Part of a small language model's weights: biases, a variant of Muon for these matrices.
MLP neurons of a small language model. Each row is named by its layer, matrix (gate and up: input weights; down: output weights) and neuron, and shows model dimensions 64-127. Each number is 50 + 12 x the weight over its row's rms, rounded and kept within 0 to 99. A neuron's up and down rows have the sign that makes its largest values positive.
After each neuron's rows, "fires on" lists the tokens most often at its 100 highest values on Wikipedia text that the model never trained on.

L5.gate393:49 61 37 40 51 52 23 41 30 41 43 46 46 60 53 65 47 55 16 46 38 39 45 53 41 57 49 56 61 53 54 52 33 40 44 77 41 40 30 32 36 42 51 46 39 44 34 52 33 54 47 54 55 62 69 55 60 40 56 45 48 52 39 52
L5.up393:81 42 38 47 40 51 65 28 62 47 34 40 51 74 44 72 51 42 50 44 52 65 33 54 48 62 54 48 43 69 43 42 57 38 84 59 50 52 38 36 56 48 35 40 40 41 25 58 33 41 29 22 51 47 51 47 51 40 73 36 46 39 38 56
L5.down393:51 62 40 49 53 62 69 58 46 54 61 40 45 37 51 62 52 31 33 51 47 66 43 61 69 41 57 63 35 67 49 66 51 54 52 54 42 54 12 56 56 43 34 42 53 55 50 61 23 42 52 69 75 67 42 54 47 61 39 49 62 12 61 54
fires on: " dis", "ig", "adu", " |", "oc", "ov"

L2.gate428:76 89 52 58 66 36 56 43 52 64 40 36 41 33 61 52 68 44 48 37 40 50 67 47 43 44 58 51 55 65 37 58 40 46 39 38 54 46 38 46 36 55 42 48 61 44 54 41 63 43 64 41 88 37 48 29 73 41 82 39 33 45 64 65
L2.up428:53 41 28 46 57 58 41 61 51 62 68 46 71 66 64 38 69 72 54 37 48 39 45 72 44 54 46 62 45 62 40 35 39 63 56 35 42 52 64 47 55 35 47 50 41 52 39 26 33 66 37 63 53 60 81 69 47 66 42 51 47 48 43 58
L2.down428:40 61 31 56 56 33 49 67 46 42 58 50 51 32 17 55 71 47 34 59 62 56 28 52 47 60 55 48 46 57 69 50 46 62 57 40 58 58 75 37 46 36 35 52 45 53 54 31 64 57 48 68 81 34 49 64 54 58 59 54 36 66 51 63
fires on: " stud", "m", "em", "med", "id"

L4.gate306:72 52 36 41 50 65 57 36 52 44 51 48 52 53 38 49 57 68 39 36 67 46 54 44 55 52 47 57 59 57 28 51 13 48 52 62 55 61 52 63 48 47 40 57 52 74 65 36 54 45 72 70 51 51 46 50 37 33 69 55 63 57 45 41
L4.up306:50 63 57 72 37 22 66 57 27 12 62 31 66 39 48 42 43 39 68 64 65 52 64 43 64 50 65 56 62 44 41 50 40 30 45 51 34 66 45 52 78 49 44 48 57 59 74 42 58 37 64 49 50 64 49 55 57 74 49 46 70 29 52 31
L4.down306:53 22 49 52 38 51 70 56 53 62 43 53 53 66 45 66 31 37 36 55 45 39 64 51 57 64 62 69 29 43 46 56 58 58 61 40 48 36 34 46 18 46 31 57 43 51 60 44 57 53 54 42 50 43 37 47 37 40 67 45 46 41 50 64
fires on: "i", "os", "l", "ut", "r", "ew"

L4.gate37:19 58 24 49 51 42 46 54 37 67 41 48 27 33 43 44 63 27 58 42 34 53 50 65 32 66 54 55 45 59 62 30 53 55 47 50 59 62 57 16 48 37 60 26 46 47 57 46 53 69 71 43 40 52 46 45 55 45 52 42 61 47 49 47
L4.up37:52 68 39 58 46 45 27 52 76 39 19 45 53 43 50 39 50 62 54 68 58 32 54 37 28 49 39 41 60 51 42 35 58 24 46 57 43 34 52 62 46 27 67 60 64 30 36 29 46 36 39 53 71 61 56 58 72 65 47 42 52 58 53 58
L4.down37:54 53 38 62 41 71 36 63 52 75 57 48 56 40 46 44 46 50 51 54 37 47 55 75 62 60 53 43 45 32 48 26 54 39 64 52 12 32 75 39 32 48 46 40 45 35 53 48 41 39 44 70 53 45 63 35 73 30 46 52 46 41 51 47
fires on: "-", ",", "/"

L5.gate540:37 55 48 61 68 55 69 72 49 39 71 58 46 49 54 39 52 57 38 49 48 33 63 29 54 24 75 59 57 29 43 58 55 50 32 49 50 59 39 46 51 37 49 39 62 59 51 50 65 57 44 43 22 40 63 37 50 49 59 45 55 70 66 46
L5.up540:60 30 70 48 60 61 70 38 37 52 52 56 35 30 38 57 53 37 43 46 52 78 48 56 54 20 55 66 40 56 62 34 29 40 53 58 60 36 32 23 50 52 74 44 51 55 47 63 61 60 52 54 68 48 65 51 43 62 40 45 47 26 31 39
L5.down540:61 47 50 60 49 77 64 55 49 57 45 53 53 36 54 50 71 55 59 76 43 68 61 53 58 30 46 31 25 49 26 61 53 38 39 62 70 40 45 39 45 27 46 40 31 64 58 51 57 32 64 62 35 44 58 45 48 54 50 59 61 34 59 48
fires on: " |", ":", " by", " of"

L5.gate619:28 65 53 30 36 70 36 35 42 62 51 76 39 52 56 38 52 70 42 66 55 49 61 56 39 51 56 45 59 55 51 48 58 44 41 49 78 35 70 54 65 40 57 23 70 52 45 44 51 46 61 43 52 57 44 60 61 62 49 47 48 55 52 66
L5.up619:34 53 32 64 51 41 66 39 48 59 55 51 43 69 56 28 52 52 55 53 40 51 46 40 49 39 83 54 52 52 51 58 70 57 64 59 59 56 43 55 50 31 43 58 55 46 48 48 37 50 70 68 37 58 48 45 43 52 73 52 51 34 18 42
L5.down619:51 48 71 63 50 59 60 46 55 73 48 37 63 37 53 48 67 61 49 44 51 54 34 72 43 60 43 49 47 49 62 41 41 54 81 77 51 49 49 41 79 58 31 49 45 51 74 60 45 66 58 33 65 60 36 17 46 41 60 64 58 36 45 63
fires on: " and", ",", " or", " |"

L2.gate135:45 51 70 52 51 49 56 50 83 41 38 25 49 73 55 40 31 36 59 53 43 57 41 44 32 54 64 44 40 53 34 51 66 42 35 50 66 43 45 30 63 37 38 42 32 49 34 52 52 45 46 44 65 56 50 57 53 57 66 56 33 47 50 66
L2.up135:50 58 53 48 36 64 54 56 47 51 26 40 32 44 64 61 43 63 68 54 57 48 49 53 46 66 60 53 41 49 64 44 72 39 60 57 51 40 64 38 52 56 76 36 41 47 46 59 60 37 51 57 80 32 57 75 50 59 54 53 66 58 62 36
L2.down135:39 49 51 21 55 39 37 68 54 51 48 43 58 73 65 46 67 50 51 45 52 35 33 35 47 52 32 86 52 60 44 63 40 54 58 52 58 52 63 65 48 70 45 37 36 42 44 44 70 52 45 41 55 49 45 59 39 65 64 55 72 58 55 34
fires on: "e", "te", "er", " of", "h", "le"

L5.gate334:56 73 51 45 64 41 46 51 46 48 63 38 33 65 61 50 40 61 35 60 66 53 51 49 46 70 52 30 47 57 47 55 67 50 49 56 44 53 47 51 36 65 63 38 69 49 55 48 54 56 18 57 39 55 81 41 56 37 58 65 70 45 47 57
L5.up334:43 60 46 70 56 60 38 60 60 59 81 43 43 72 35 42 35 58 63 57 39 47 51 39 39 56 59 63 53 57 36 48 42 63 62 22 45 44 50 32 66 52 57 31 33 70 40 61 54 50 41 58 44 41 41 56 44 47 28 26 64 49 56 28
L5.down334:43 53 46 49 64 64 40 48 56 41 54 55 45 71 51 76 50 47 29 35 63 37 41 45 49 59 71 46 44 50 42 71 26 57 33 49 53 22 40 64 57 50 39 57 48 48 39 45 53 53 42 39 50 45 63 44 46 71 50 34 40 71 58 40
fires on: "e", "G", "ant", " in", "D", "oc"

L3.gate432:43 50 32 62 79 57 58 60 57 65 54 50 67 41 72 56 21 77 39 65 50 47 66 70 66 50 27 43 46 51 58 48 30 61 42 28 51 61 52 63 62 68 48 55 46 50 58 35 40 50 47 55 66 49 49 63 39 29 47 52 69 44 56 43
L3.up432:65 53 36 49 64 59 40 62 52 52 54 70 65 42 71 58 39 47 55 31 49 42 49 59 64 63 34 52 43 47 60 54 53 69 65 30 61 66 39 50 65 39 47 63 56 61 45 51 69 35 46 82 34 55 55 65 39 44 49 52 45 47 58 46
L3.down432:32 61 44 34 67 57 45 63 30 70 55 42 87 55 44 51 56 73 70 34 42 44 57 54 65 54 33 47 46 46 57 53 49 71 67 28 53 49 49 51 49 31 52 45 65 41 47 43 50 32 38 36 54 55 53 74 48 48 53 56 37 57 49 72
fires on: " of", "ig", "od", "r", "ond"

L5.gate394:41 62 61 56 56 49 57 51 56 32 50 49 54 48 71 51 41 41 48 46 54 35 51 45 60 65 64 56 57 30 34 72 48 52 56 31 90 59 58 58 60 50 31 43 57 46 36 67 66 61 60 43 59 30 42 75 75 54 26 44 65 61 42 39
L5.up394:38 45 55 48 53 26 49 68 37 46 63 55 32 58 51 53 42 33 46 43 45 49 33 30 42 36 43 58 43 45 25 64 49 53 59 20 61 76 65 44 53 60 35 37 44 67 53 43 55 46 62 49 38 58 41 43 51 43 28 69 71 46 31 65
L5.down394:38 48 55 37 58 53 58 44 41 29 37 46 43 36 37 68 45 25 62 63 49 50 35 45 65 41 43 44 58 50 45 58 51 68 63 39 47 46 38 55 68 61 39 52 37 36 31 44 36 36 55 49 47 60 40 46 61 58 46 41 70 55 37 58
fires on: "ur", "l", "yl", "-", "ar", "olog"

L3.gate141:32 45 45 52 46 53 50 58 64 53 31 58 67 47 41 26 62 53 55 55 47 78 41 39 50 55 58 74 48 37 63 36 40 69 50 38 48 59 51 69 48 44 48 56 30 51 36 34 45 53 46 59 44 58 65 38 43 57 58 35 34 40 46 46
L3.up141:25 56 60 54 24 60 54 84 52 46 50 68 49 52 30 42 64 43 73 61 54 60 33 62 37 43 69 57 51 55 41 38 60 18 45 51 50 38 39 32 47 27 50 61 42 48 40 50 55 44 43 41 38 62 58 62 42 51 46 24 58 59 44 64
L3.down141:63 57 59 49 50 66 55 47 57 63 42 29 54 17 34 60 70 49 47 39 69 62 59 57 53 33 31 64 39 52 41 53 44 37 34 64 58 45 39 39 52 46 35 38 42 78 29 38 49 49 37 50 52 61 34 52 59 46 40 51 27 49 77 64
fires on: ")", "'", "t", "ort"

L2.gate73:55 41 73 55 59 44 55 52 42 41 30 45 50 43 56 54 35 45 52 51 48 40 63 36 63 46 62 58 60 75 56 50 58 43 36 54 51 46 78 40 34 82 19 51 60 35 48 48 55 61 63 68 55 54 38 58 46 52 37 29 52 62 36 47
L2.up73:29 69 58 44 46 49 51 45 64 40 42 62 65 68 58 63 48 34 52 55 47 56 39 36 53 62 55 51 72 59 60 49 42 56 48 50 49 74 26 47 46 40 50 65 32 49 47 44 77 34 50 41 47 46 40 43 31 48 63 32 33 48 53 58
L2.down73:58 28 60 48 34 68 57 51 40 45 59 71 64 52 67 67 51 51 37 72 69 48 59 42 37 35 57 28 60 62 26 40 52 42 37 54 58 24 45 26 58 63 53 58 56 66 64 59 59 66 37 67 43 74 60 47 35 48 27 55 53 50 66 57
fires on: "ur", "or", "as", "ander", "ar", " the"

L4.gate195:46 62 46 60 23 43 26 65 53 43 51 65 44 66 60 56 55 57 31 42 46 52 23 41 40 47 48 40 37 38 56 20 55 38 27 55 37 68 42 53 56 48 58 53 41 48 53 40 57 59 46 44 71 40 50 59 53 44 48 43 42 51 54 53
L4.up195:53 65 33 43 66 53 27 33 30 60 46 60 39 43 51 49 33 56 39 74 47 50 34 26 37 62 54 50 43 34 48 53 45 52 47 60 64 35 33 59 43 78 57 68 35 70 42 49 52 61 65 50 57 35 39 35 42 46 40 54 27 49 59 51
L4.down195:61 36 62 49 73 57 54 62 59 61 42 70 43 42 30 55 47 63 63 52 44 65 39 45 47 66 52 32 58 59 43 61 44 60 54 40 42 56 50 47 72 52 38 48 47 74 35 24 52 53 61 50 61 32 44 34 51 38 51 53 36 59 35 49
fires on: "ar", "an", "aken", "\n\n"

L4.gate173:59 39 68 32 58 43 73 53 50 40 56 23 47 41 48 45 70 29 47 58 42 55 66 45 38 43 26 54 59 54 55 59 66 41 43 39 50 62 53 36 51 68 47 19 43 58 45 47 51 38 67 33 53 54 29 51 56 30 38 62 47 50 48 46
L4.up173:60 46 52 61 58 73 49 33 42 53 38 63 44 60 54 41 67 62 51 55 51 36 49 44 45 44 49 75 38 56 52 47 77 54 46 64 36 42 68 62 41 33 50 46 60 53 32 47 37 57 44 69 51 32 45 28 64 52 68 61 48 37 52 53
L4.down173:48 48 58 65 62 67 21 42 48 51 53 66 58 46 48 50 40 64 54 51 58 62 50 64 32 41 64 41 51 64 24 49 63 64 52 36 41 54 61 49 35 44 52 53 68 49 43 45 48 39 44 90 38 46 52 51 76 54 46 44 79 53 34 50
fires on: "s", "o", "e", "es", "te"

L2.gate493:46 49 58 54 50 65 43 64 38 41 50 59 51 43 50 51 37 53 57 35 63 53 46 57 69 85 32 41 28 57 56 71 32 40 45 42 64 75 56 65 51 40 46 62 43 48 56 47 34 38 54 56 66 61 53 27 46 45 47 49 61 73 37 65
L2.up493:69 45 71 76 28 49 42 37 49 43 50 56 67 35 53 64 59 76 42 49 39 32 40 37 63 48 58 64 47 42 37 55 65 37 50 35 67 57 39 68 62 52 54 37 51 52 38 55 61 34 47 41 62 30 46 43 53 54 55 40 54 40 49 42
L2.down493:56 57 58 53 62 38 65 38 38 77 50 58 52 63 59 51 54 46 40 50 55 41 50 29 42 34 69 40 56 48 43 41 60 38 56 60 61 49 62 78 41 42 54 38 20 38 47 34 49 64 58 25 66 53 48 61 62 48 54 38 35 31 49 58
fires on: "\n\n", "an", "ar", "od", "y", "and"

L2.gate23:49 55 48 40 32 49 34 43 53 52 40 38 51 31 58 44 69 51 47 75 56 51 48 48 46 49 24 49 55 45 66 33 55 74 63 31 87 52 70 38 54 35 48 33 27 92 41 42 46 47 59 52 60 48 59 53 47 32 41 51 43 35 28 49
L2.up23:64 31 45 48 42 38 42 37 32 42 51 59 48 46 60 53 64 60 44 46 50 30 46 55 66 51 37 38 45 61 70 34 61 54 52 33 65 43 46 45 54 47 58 41 44 80 37 38 55 54 43 46 62 63 35 42 62 37 28 62 46 63 30 59
L2.down23:44 63 52 61 50 43 55 44 37 38 52 64 45 66 53 63 39 66 39 39 53 43 44 67 62 77 32 39 62 92 54 65 61 35 39 70 68 41 35 64 51 37 47 48 64 43 48 43 47 36 33 64 44 40 34 35 51 49 52 36 58 71 38 32
fires on: "s", "e", "ons", "ates", "an"

L3.gate240:37 46 42 66 37 50 52 68 42 58 49 53 58 42 50 49 58 40 59 58 19 55 52 35 67 40 67 39 61 86 50 52 41 58 60 56 50 50 48 13 45 44 49 23 66 68 32 49 49 40 37 31 68 47 61 63 58 59 42 53 42 61 59 52
L3.up240:46 40 49 41 35 28 56 42 44 30 56 48 60 50 45 81 61 43 45 54 28 66 47 72 46 54 52 48 28 49 41 49 28 58 45 45 39 61 40 39 54 68 56 49 44 60 34 40 46 35 76 48 34 60 49 68 65 45 26 33 56 57 57 70
L3.down240:66 66 64 47 58 49 65 34 41 43 52 53 30 61 49 52 29 41 69 43 46 66 42 51 38 62 42 34 50 52 36 41 30 32 52 66 65 56 47 66 44 29 56 53 46 62 41 47 26 38 59 61 53 43 57 42 50 61 51 50 52 63 47 54
fires on: "es", "s", "ile", "ing", "of", "od"

L3.gate287:68 54 36 49 57 40 52 48 51 46 45 30 42 35 48 42 50 71 35 57 39 36 52 58 59 33 53 45 64 54 35 55 31 27 53 56 49 39 49 45 54 31 48 53 55 63 71 49 63 65 67 42 77 53 40 31 38 50 53 34 53 44 53 39
L3.up287:73 65 52 58 52 53 81 52 60 52 36 43 65 32 58 46 37 41 43 48 45 41 49 36 61 54 60 61 50 54 56 48 48 32 47 36 47 61 54 24 47 52 51 58 14 60 60 60 42 64 41 61 62 50 41 34 69 46 66 48 49 53 21 61
L3.down287:55 58 30 56 48 63 75 67 50 61 47 52 71 61 58 61 65 43 39 35 49 61 44 47 34 64 61 63 57 47 39 47 52 17 67 49 47 53 54 45 33 32 58 37 46 74 37 64 43 41 45 47 64 58 64 47 45 59 58 56 79 53 39 35
fires on: " not", "os", "us", "ew"

L2.gate552:61 62 49 42 54 48 54 48 62 38 39 67 38 52 57 58 49 44 41 50 45 69 44 51 32 37 60 46 53 51 59 58 44 30 37 40 53 21 61 65 59 64 47 56 56 57 68 63 48 68 41 51 56 50 46 57 56 37 65 28 61 67 54 33
L2.up552:47 33 46 36 48 45 41 43 72 48 52 27 44 65 36 64 56 63 53 62 57 55 42 59 50 46 44 35 55 38 56 59 61 34 37 67 48 38 30 31 52 43 39 43 55 44 52 27 59 53 19 51 60 47 57 47 40 71 48 51 54 45 69 66
L2.down552:56 57 22 63 50 39 62 35 62 49 33 52 36 53 38 53 53 19 09 62 54 51 43 49 47 41 57 50 40 42 58 68 52 30 64 47 46 22 46 64 52 50 66 57 43 59 28 43 54 47 55 62 44 43 69 64 30 57 63 48 31 55 57 43
fires on: " of", "p", "re", "one"

L2.gate145:62 44 38 38 56 28 41 84 35 76 56 68 48 38 58 40 58 66 37 41 45 40 55 57 58 68 43 34 47 58 71 41 45 46 48 64 72 57 51 26 52 39 44 65 33 43 48 52 48 57 35 42 65 49 44 52 38 53 58 45 57 44 40 51
L2.up145:49 39 41 46 49 25 43 78 52 41 39 68 53 36 40 55 84 61 51 66 48 70 39 67 60 59 54 46 44 45 36 49 58 58 37 57 48 37 68 52 39 57 59 42 46 43 30 40 63 54 61 33 66 48 60 50 68 45 41 34 59 71 36 62
L2.down145:65 50 55 65 49 41 24 54 56 51 46 59 55 56 42 65 66 52 66 78 38 69 50 49 53 51 41 43 55 38 64 59 47 59 40 36 56 78 42 63 42 44 76 61 66 44 40 48 35 50 58 55 51 60 45 42 44 55 32 47 37 29 64 29
fires on: "ar", " to", "for", "or", "ers"

L4.gate407:50 23 58 48 55 62 53 65 43 64 59 48 51 40 42 44 56 44 55 52 60 56 49 44 66 33 54 61 68 28 72 34 50 64 51 48 68 29 49 49 49 45 56 41 56 53 49 57 50 41 49 39 83 40 53 69 41 68 46 51 48 47 50 55
L4.up407:62 44 64 44 32 58 53 56 57 46 59 45 48 51 50 32 48 35 51 21 71 55 45 48 63 48 28 56 44 48 56 56 42 54 65 58 56 66 43 59 51 83 42 63 70 71 63 49 39 42 58 46 33 47 33 60 54 55 29 54 59 57 58 60
L4.down407:26 49 60 50 61 49 49 39 38 62 52 49 56 45 46 61 66 23 66 44 30 62 38 57 59 60 63 36 56 60 55 65 47 37 49 44 39 64 44 56 82 59 62 47 34 33 48 62 46 49 54 78 52 47 33 38 42 51 43 36 56 50 54 78
fires on: "-", "ar", "ant", "mar"

L2.gate319:58 43 62 67 42 67 51 35 49 58 27 31 58 50 56 44 55 19 54 59 55 55 66 41 67 48 57 72 56 45 59 41 49 53 30 41 65 61 61 57 40 40 62 51 60 57 50 49 47 54 71 48 82 54 58 54 49 54 34 52 53 54 36 43
L2.up319:52 50 43 76 52 26 43 38 37 58 59 33 54 48 31 40 52 68 52 44 49 51 34 66 68 40 61 45 49 32 48 34 50 39 50 63 47 53 62 56 62 30 20 47 65 59 65 68 38 22 63 59 73 62 37 28 27 48 29 58 49 58 33 65
L2.down319:59 58 35 71 60 37 29 34 43 54 40 63 46 55 66 43 52 55 38 52 47 61 37 63 51 49 72 30 70 46 55 45 50 54 41 43 47 24 50 53 53 54 26 29 33 44 70 56 53 63 49 59 55 40 44 38 52 56 46 60 30 47 59 39
fires on: "ent", "ar", "ant", "ars", "al"

L2.gate327:67 46 48 35 49 71 48 45 50 31 47 54 32 38 26 42 73 34 48 51 52 36 39 38 44 50 68 53 55 48 50 48 42 39 47 33 78 48 47 40 54 51 39 80 44 40 69 49 36 61 67 46 62 38 41 42 33 60 41 44 55 35 44 35
L2.up327:67 36 49 34 46 39 40 35 24 53 51 57 48 57 57 44 39 43 26 45 47 53 51 54 51 43 24 53 71 49 45 44 60 40 57 38 52 68 62 66 44 38 47 74 42 47 54 44 61 57 62 56 44 35 55 66 43 50 64 39 59 67 50 36
L2.down327:69 31 39 50 50 57 60 38 48 39 40 73 55 71 47 63 38 50 52 63 50 48 47 30 46 39 58 49 54 54 45 27 62 51 38 43 45 59 49 85 56 55 25 53 39 59 68 40 70 39 46 65 42 42 68 41 40 33 27 65 43 31 55 39
fires on: "ar", "al", "ly"

L3.gate187:51 44 44 39 67 48 73 58 49 69 57 63 48 44 39 61 71 41 52 58 44 41 50 68 57 64 47 39 32 59 44 56 44 62 40 50 44 36 56 36 42 27 69 50 51 52 58 33 58 41 56 61 47 50 76 66 65 29 59 45 50 37 68 38
L3.up187:58 41 45 50 31 30 55 56 45 62 67 50 52 53 30 57 59 58 40 44 53 38 44 25 39 59 57 40 64 26 55 36 61 50 72 70 50 50 40 58 52 40 49 56 72 47 51 42 56 42 51 52 40 64 49 61 61 66 53 58 45 57 42 31
L3.down187:48 38 56 54 47 63 47 52 37 64 67 42 63 84 31 45 47 49 51 63 58 54 54 65 51 32 64 78 32 39 37 47 41 28 65 45 50 69 42 43 49 45 48 56 74 42 50 56 71 19 59 71 56 65 75 64 60 52 59 66 48 41 52 54
fires on: " s", "/"

L2.gate385:59 57 48 42 55 43 46 32 61 60 48 46 50 45 31 54 76 53 70 62 52 55 62 56 60 34 60 42 53 50 64 58 38 60 45 29 65 48 66 34 54 69 50 61 47 44 48 35 53 30 51 05 54 45 48 48 56 57 54 61 53 55 51 56
L2.up385:30 60 59 61 67 25 37 35 43 65 48 49 50 54 54 67 62 45 39 76 46 66 48 79 47 64 64 29 27 49 46 48 33 35 25 49 50 50 88 44 48 30 42 50 38 28 55 44 65 48 54 45 35 58 51 54 62 55 40 44 44 34 63 52
L2.down385:50 73 40 54 60 39 41 56 56 27 48 63 47 66 58 38 41 50 47 47 59 28 47 26 39 56 62 42 48 50 37 54 37 51 50 35 59 61 56 56 31 48 31 36 55 65 43 54 60 40 36 37 51 25 50 48 45 49 54 63 38 63 48 42
fires on: "s", "in", "ter", " by", "es"

L3.gate539:62 42 48 57 57 50 53 28 39 52 61 43 50 23 49 53 58 41 49 39 44 37 43 53 52 45 61 54 60 39 35 57 59 44 63 21 48 52 43 53 47 58 47 44 49 62 42 67 53 47 48 56 60 28 56 44 38 83 57 45 61 40 60 48
L3.up539:54 28 46 42 57 36 39 51 59 31 67 33 55 52 45 58 78 59 57 38 32 52 40 69 60 30 37 57 53 45 36 36 41 63 59 62 64 38 57 52 70 27 65 59 48 54 48 18 65 47 54 61 53 61 50 21 46 24 53 40 36 35 38 54
L3.down539:51 71 42 47 49 53 37 50 41 39 66 44 62 62 49 50 54 35 65 68 38 63 57 75 55 52 43 42 37 44 29 28 28 59 48 54 62 33 57 62 36 59 55 54 49 42 41 43 53 41 37 68 70 67 71 52 52 52 36 50 66 62 50 48
fires on: " rem", "em", "adem", "m", "arg", "leg"

L2.gate556:64 29 38 65 38 46 64 38 26 37 52 33 61 61 66 45 53 38 46 51 62 56 47 47 51 50 41 57 40 57 70 82 66 53 25 46 46 54 60 48 62 48 63 52 39 41 72 57 63 50 63 47 39 44 55 46 46 37 46 50 53 38 61 60
L2.up556:53 41 56 51 39 49 52 57 41 68 35 51 45 57 38 45 62 53 48 48 45 56 56 44 39 69 45 76 56 45 34 66 69 36 44 46 69 71 53 44 37 47 47 58 56 63 50 54 48 52 58 50 52 54 77 42 26 38 46 54 38 43 45 59
L2.down556:70 50 65 41 49 39 46 51 69 58 13 54 45 41 52 49 61 62 54 53 51 44 40 33 49 56 54 48 51 45 36 37 56 63 53 40 51 43 38 66 70 55 31 23 54 38 49 43 37 66 28 65 69 51 60 44 62 64 31 34 51 50 48 56
fires on: "ar", "u", "qu", "t", "ont", "re"

L3.gate455:67 54 85 38 53 45 58 56 45 29 53 42 36 37 47 68 49 45 41 28 37 20 52 60 63 65 55 72 56 50 43 51 56 47 43 29 48 55 46 57 33 63 21 65 66 69 60 54 54 35 48 45 53 47 43 34 47 44 46 44 36 45 59 61
L3.up455:52 61 46 39 39 40 45 79 48 31 55 57 26 60 45 55 49 39 61 48 45 35 48 46 41 61 49 44 56 60 53 51 51 45 42 36 66 36 59 42 47 52 48 49 60 72 32 55 33 35 64 42 40 64 67 61 31 52 64 42 70 44 60 70
L3.down455:47 41 53 55 51 36 41 82 56 41 54 46 43 64 45 54 31 45 52 44 58 33 35 34 46 72 64 53 45 36 53 44 45 53 47 55 61 40 44 28 70 70 40 55 59 76 41 43 50 26 48 41 50 67 47 51 60 40 37 46 54 31 59 36
fires on: "ight", "stit", "if", " day", "ik", " mon"

L3.gate494:64 44 58 71 53 55 34 54 35 40 35 59 59 41 67 42 35 38 67 19 50 51 42 42 44 50 46 49 34 37 62 69 61 63 35 47 47 56 63 34 59 62 66 56 53 51 60 46 58 46 56 51 64 52 46 46 81 43 48 47 36 39 74 65
L3.up494:57 40 62 58 74 64 41 59 50 44 38 38 62 54 40 62 42 63 42 52 47 46 29 58 56 58 71 74 50 38 44 68 57 47 38 38 55 53 43 59 30 52 52 40 58 53 62 46 59 57 63 53 62 43 58 33 21 21 10 47 45 48 77 40
L3.down494:72 51 41 55 47 42 54 43 62 61 40 59 50 47 62 60 62 42 40 69 07 60 39 37 51 53 45 34 52 49 52 42 64 38 48 50 15 38 51 73 56 68 38 49 36 35 53 50 28 60 63 58 56 39 52 41 55 39 54 33 57 48 50 55
fires on: "ar", "or"

L4.gate578:39 57 43 39 29 50 17 36 60 42 47 57 28 40 49 69 43 47 44 60 61 46 52 39 63 62 50 31 62 41 24 44 49 48 64 38 56 50 37 47 70 50 22 45 49 48 49 54 56 59 50 45 49 53 42 45 52 52 46 57 66 51 40 55
L4.up578:42 39 55 26 37 36 35 51 88 27 53 60 27 50 46 42 39 64 28 45 50 55 29 35 33 56 35 45 50 31 40 51 44 57 49 49 76 50 49 72 58 50 52 57 45 52 58 50 61 51 53 52 53 54 34 21 61 53 39 36 58 60 46 43
L4.down578:43 28 82 46 30 57 55 55 66 65 81 58 52 59 37 46 38 62 66 59 34 55 66 69 38 24 27 45 62 51 35 55 48 59 51 40 53 56 52 50 44 60 29 52 67 54 49 24 28 61 36 47 47 43 60 47 36 58 41 53 54 65 30 51
fires on: "em", " at", " disc", "arg", " from", " in"

L4.gate267:41 71 58 39 49 74 56 35 33 49 67 64 53 54 49 41 54 54 42 60 36 41 53 39 46 81 66 46 42 59 69 77 58 57 50 58 42 45 38 43 52 55 44 50 60 44 40 31 53 58 58 51 39 60 53 58 56 31 57 57 58 46 43 42
L4.up267:59 40 62 57 48 40 43 36 41 52 67 53 75 65 41 62 63 55 50 50 28 56 33 41 66 30 68 44 44 59 43 68 48 57 40 68 61 54 31 35 50 68 57 42 57 44 58 59 55 56 46 46 35 32 61 33 42 51 40 41 30 36 49 39
L4.down267:35 43 41 73 39 26 62 34 53 65 40 19 44 36 59 50 69 41 26 65 38 56 49 48 54 61 58 60 57 58 38 41 68 34 39 66 67 59 44 52 40 58 39 49 37 79 62 61 59 45 56 38 50 56 39 32 43 66 48 64 81 51 63 54
fires on: " |", " t", "^{"

L4.gate464:39 51 34 53 52 49 52 48 54 80 51 67 64 63 62 60 21 70 56 41 29 47 28 33 33 68 50 40 73 31 51 56 48 45 45 35 55 48 43 48 64 52 49 56 43 53 50 34 42 67 43 42 54 45 36 59 55 42 28 52 32 66 50 35
L4.up464:61 58 41 60 59 60 26 50 41 49 32 62 61 52 48 63 51 57 28 33 65 69 33 44 47 46 43 54 40 36 37 50 71 55 38 56 35 59 31 57 42 46 68 49 57 31 47 13 41 41 49 59 50 44 50 36 75 64 48 39 38 47 40 59
L4.down464:71 51 64 39 49 46 41 43 66 64 48 52 53 64 66 53 45 56 50 67 58 36 51 55 69 55 32 46 26 50 45 42 23 45 48 62 59 57 32 44 53 38 68 36 46 33 55 40 34 52 50 39 45 43 40 35 72 48 65 33 37 19 38 42
fires on: "or", "ar", "am", "ou", "ro", "em"